config.toml
hidden_size = 192
vocab_size = 2048
hidden_act = "swiglu"
norm_eps = 1e-05
positions = "rope"
max_grad_norm = 0.5
decay_fraction = 0.89
batch_tokens = 32768
z_loss = 0.0001
MLP neurons of a small language model. Each row is named by its layer, matrix (gate and up: input weights) and neuron, and shows model dimensions 0-127. Each number is 500 + 40 x the weight over its row's rms, rounded and kept within 0 to 999. Numbers have three digits each. A neuron's up and down rows have the sign that makes its largest values positive.
Before each neuron's rows, "fires on" lists the tokens most often at its 100 highest values on Wikipedia text that the model never trained on.

fires on: "us", "id", "is", "d", "on", "s"
L4.gate330:447521498492494497590416530420526531507547406564487574521612482441451526504490510498486448472522521512478520446495532482506532481477522489462574471480539642442481537469526489457585469524525492491474450441480449508486513514528559489470536562573551433486526488442560441485555457490532480584517453553537568559510444470482465502459508586499495484553464541516500530557559526494505540563497
L4.up330:540473571507419454577498536539476461499594458540439503519477505613504445553471495516494502457533487445449449503551543472488491522506452495515516462545536504494556561553507454514489521567495506461525476440481461557528467496553518490535386506507480440518549449493524441543492538428452471458487440506507480583528536518460524501460461501481504526452612469575511439468515533419517490495475

fires on: "il", "iv", "ar", "d", "s", "ph"
L9.gate245:504526471536538541550492464444541489475522499414565471420539560519491479510524521463503465489573517441442465433520461484482472454496482541498543507506476491539580416504574547493415502459529457429508528514517525474458502542603576464482479507476547498533566572495457482489489514491536513462477530476495487510504531467459487490519466518554478471539469550511487494523477488533561500521418
L9.up245:448485527510490474558567569493527488481459445514479474544483487450566503524491506652462529561496437425537517465519432506529458501524507457494512492492493497494457565460502468421441530489582537459449530508511524464429530513568479441495455471524461427495554547526532507471487507442538431515524473470489509425488451476526483546541479600564482489441528432527556444448501495558444523428516

fires on: "se", "sa", "it", "ul", "o"
L8.gate257:510424454554477491589530510466509470522523454507493453472449466510552520457551451491522496567504512469514461507463475494417537507455499565482463471547484504523463502506503497492576499528520474543578517536531483436539436490474627498496476521551415569465545530474532484524555501522474488503488519496473453518478433485480450528487463506509528500515437454476456495549485572471494485481494
L8.up257:518441506488513478518531466424473533558526503493460529488485528521580507465496459523490482507511515512459544567471466488445449519465469494482559407498445488494527494468392485460480529499501544455499511529503532527522473510535536535517539489528506514577471523465568484513559491499567473495524523414459437516498543489504492577520446453561544425478501480493423517548537515472514466418472

fires on: "ron", "il", "fer", "f", "u", "k"
L6.gate267:417468508500540492466528473445537512487486499531477469575463585536556510536508494545530526445533558487463417529577499543516475512473515496537527461557483512549495472484542527533469519530522506560422428463558517490450589523532534519490450488522477539491497540453499473500555440469568481536513409525502523528518496524451543462511531477456481583492529465483524496522501510478495479555453
L6.up267:543484510470468499518512533508543460495535494412585509532521548547497535528484426540479516520483549517518605404498534460500520534602491493473496552503477490453502521453467546484456463431489527408552485555485539464511466546459467448507488473511512453499524453484508457509512437526456447484513495499518448544579556483504516509488540561459530546495498446522500469533527460505531479497403

fires on: " \""
L10.gate83:510496518569450551504522500497505538479524527483462547525496411473550524427534527510573522450543535541476478539463476509495576493502488529523523445579474484471526512575432507485426535551511496507469499481523447481559441540494467537482543430522511447499503489454511408465510468486600534564559497502541529541517603440528547506527510541459431468465479460530508505524442473520471494445563
L10.up83:429438512477475492490528464437504519490383431464475489438493459465520490545520485475539466555470504462505445508464517481516513597494508496522536551498506532526460453548455504501469503532501532488476494408531491504497552514538560493553446529474440453523530465439573552449504524518524420494547503471554511511478446424395517495495516540420517475496515494534469591435474482479534504550511

fires on: "ce", "ward", "f", "fer", "in", "out"
L4.gate232:499488498487528567518538560459480492516576502558522530435556543529485530482412465547556502493517473499518469449531507494461471577505588548474518480498498465588453490518499511564448515490525536564535422449561483521446473468494571425500475479503463462585481511504498488476477460525473456476529407433524475521482549577491564470523488494485544542559443512493532519536523549546453480478533
L4.up232:565472493510525573463505524472512514484502498430520451538559585539407445453513567590438584548556537530495484472497507541514474531562518468537523541584451472451539500515579531431505498514472539549499493493518443538469574491406486518503508467516529481536502523564463467461533472503499537526537421497621525477488473561466509423516506529457484530457535499517432490464464528548503496471444

fires on: "s", "val", "ol", "vol", "d", " Col"
L9.gate92:486489484546418587564519482430497491512499531537447496490498546451483451521474425532463560409513482517520572556473534497544507546450511433468506488426552491489501416456486476464493483438478460447547487602513453536468542490573532473444502575516525490427556534488472482544463506548535535530492513503467502510487536459507559487552475383503506501492480504476562499538496500506546522495470
L9.up92:521508491518484500506603523420545384546458540517400459439463479457471482544455464517512565478545467491555532457496557443506519514543459552481565494448502567449566525499506440455521524546530543574466548509487522485473454512529479502503527566513511486491486496453517451558486530520508494469547607566444464481523532465491545534456521473513556503484583516455451468504508494465534468509489

fires on: " m", "mp", "mm", "out", "per"
L4.gate110:489523497481416446493498523537541469542480503447536510520515576522455460613509485568460430480473473565536507519466402518436506591504509471475463496522535507553489518536500540522526466531474488576512530493507486460495529499573490506497447555412496447443510528507531560546483490515479533485415565547477452482483490489552476460458513469448508550587473525540474445520477460468540597458469
L4.up110:515485481504432471465458509538495539440561463580472414431478524471459540476444506555573466451515516554544493542520431552524516496485515492472532406488511479531446464506428475552529511519465462477536501480480497480524467457469449528523424551518504455499536493484512522513510513481546510512476447469460508472539442475476492497538542385479481446496534504489548474477415509457502514477477

fires on: " \""
L7.gate74:343557546507482568539504488493461560583497534495488530546530459490521518442502481512492521516516534518540493578522438547462515536501438484492493485510522490553519459519526501455482515541488599541515560530512461433460451504452496508474493538463548374518438459487495442456458503470511466534570526525492516467429550497481515525566452491465551463538482507511524514391488485484459514533476
L7.up74:457428508516530500466523507518544530493495483448442415612506545563498476445439464522487542540537499536477524574533512481473541551456569517539465536485500528487491463551520504479474546420528475450470452483468508499498479465443550382523493543496560521518505450482524401524482521494492482512541474480488453460441418498595518460544492489476443527495516481481557569476495555496516510555555

fires on: "s", "ir", "n", "d", "ong", "g"
L4.gate370:467523566524519600511497487422520455510503485536524470508528518471482506553414503598484421503563473476525554496465553498521489487524463486496575473543519576554533493520476463476452450495435471555488444526490487511570451559530476499446473488529529538473525520523447513510579501503468461555520526541511578490495527509482506563516471490526411492504507553535525485502496543496523555476500
L4.up370:518460612520497547450516543520496459443566499518507532466520505501583497539496437512585493517386546386479563477549561482516540546553463550547526531496527505503533592470474473471526492517501494566461537537494514478488506496489477467507516492545480502458490510480465524532444526531519480537491436472466448463490520491501499537474476506531476456453495479539536495449553408503496580503495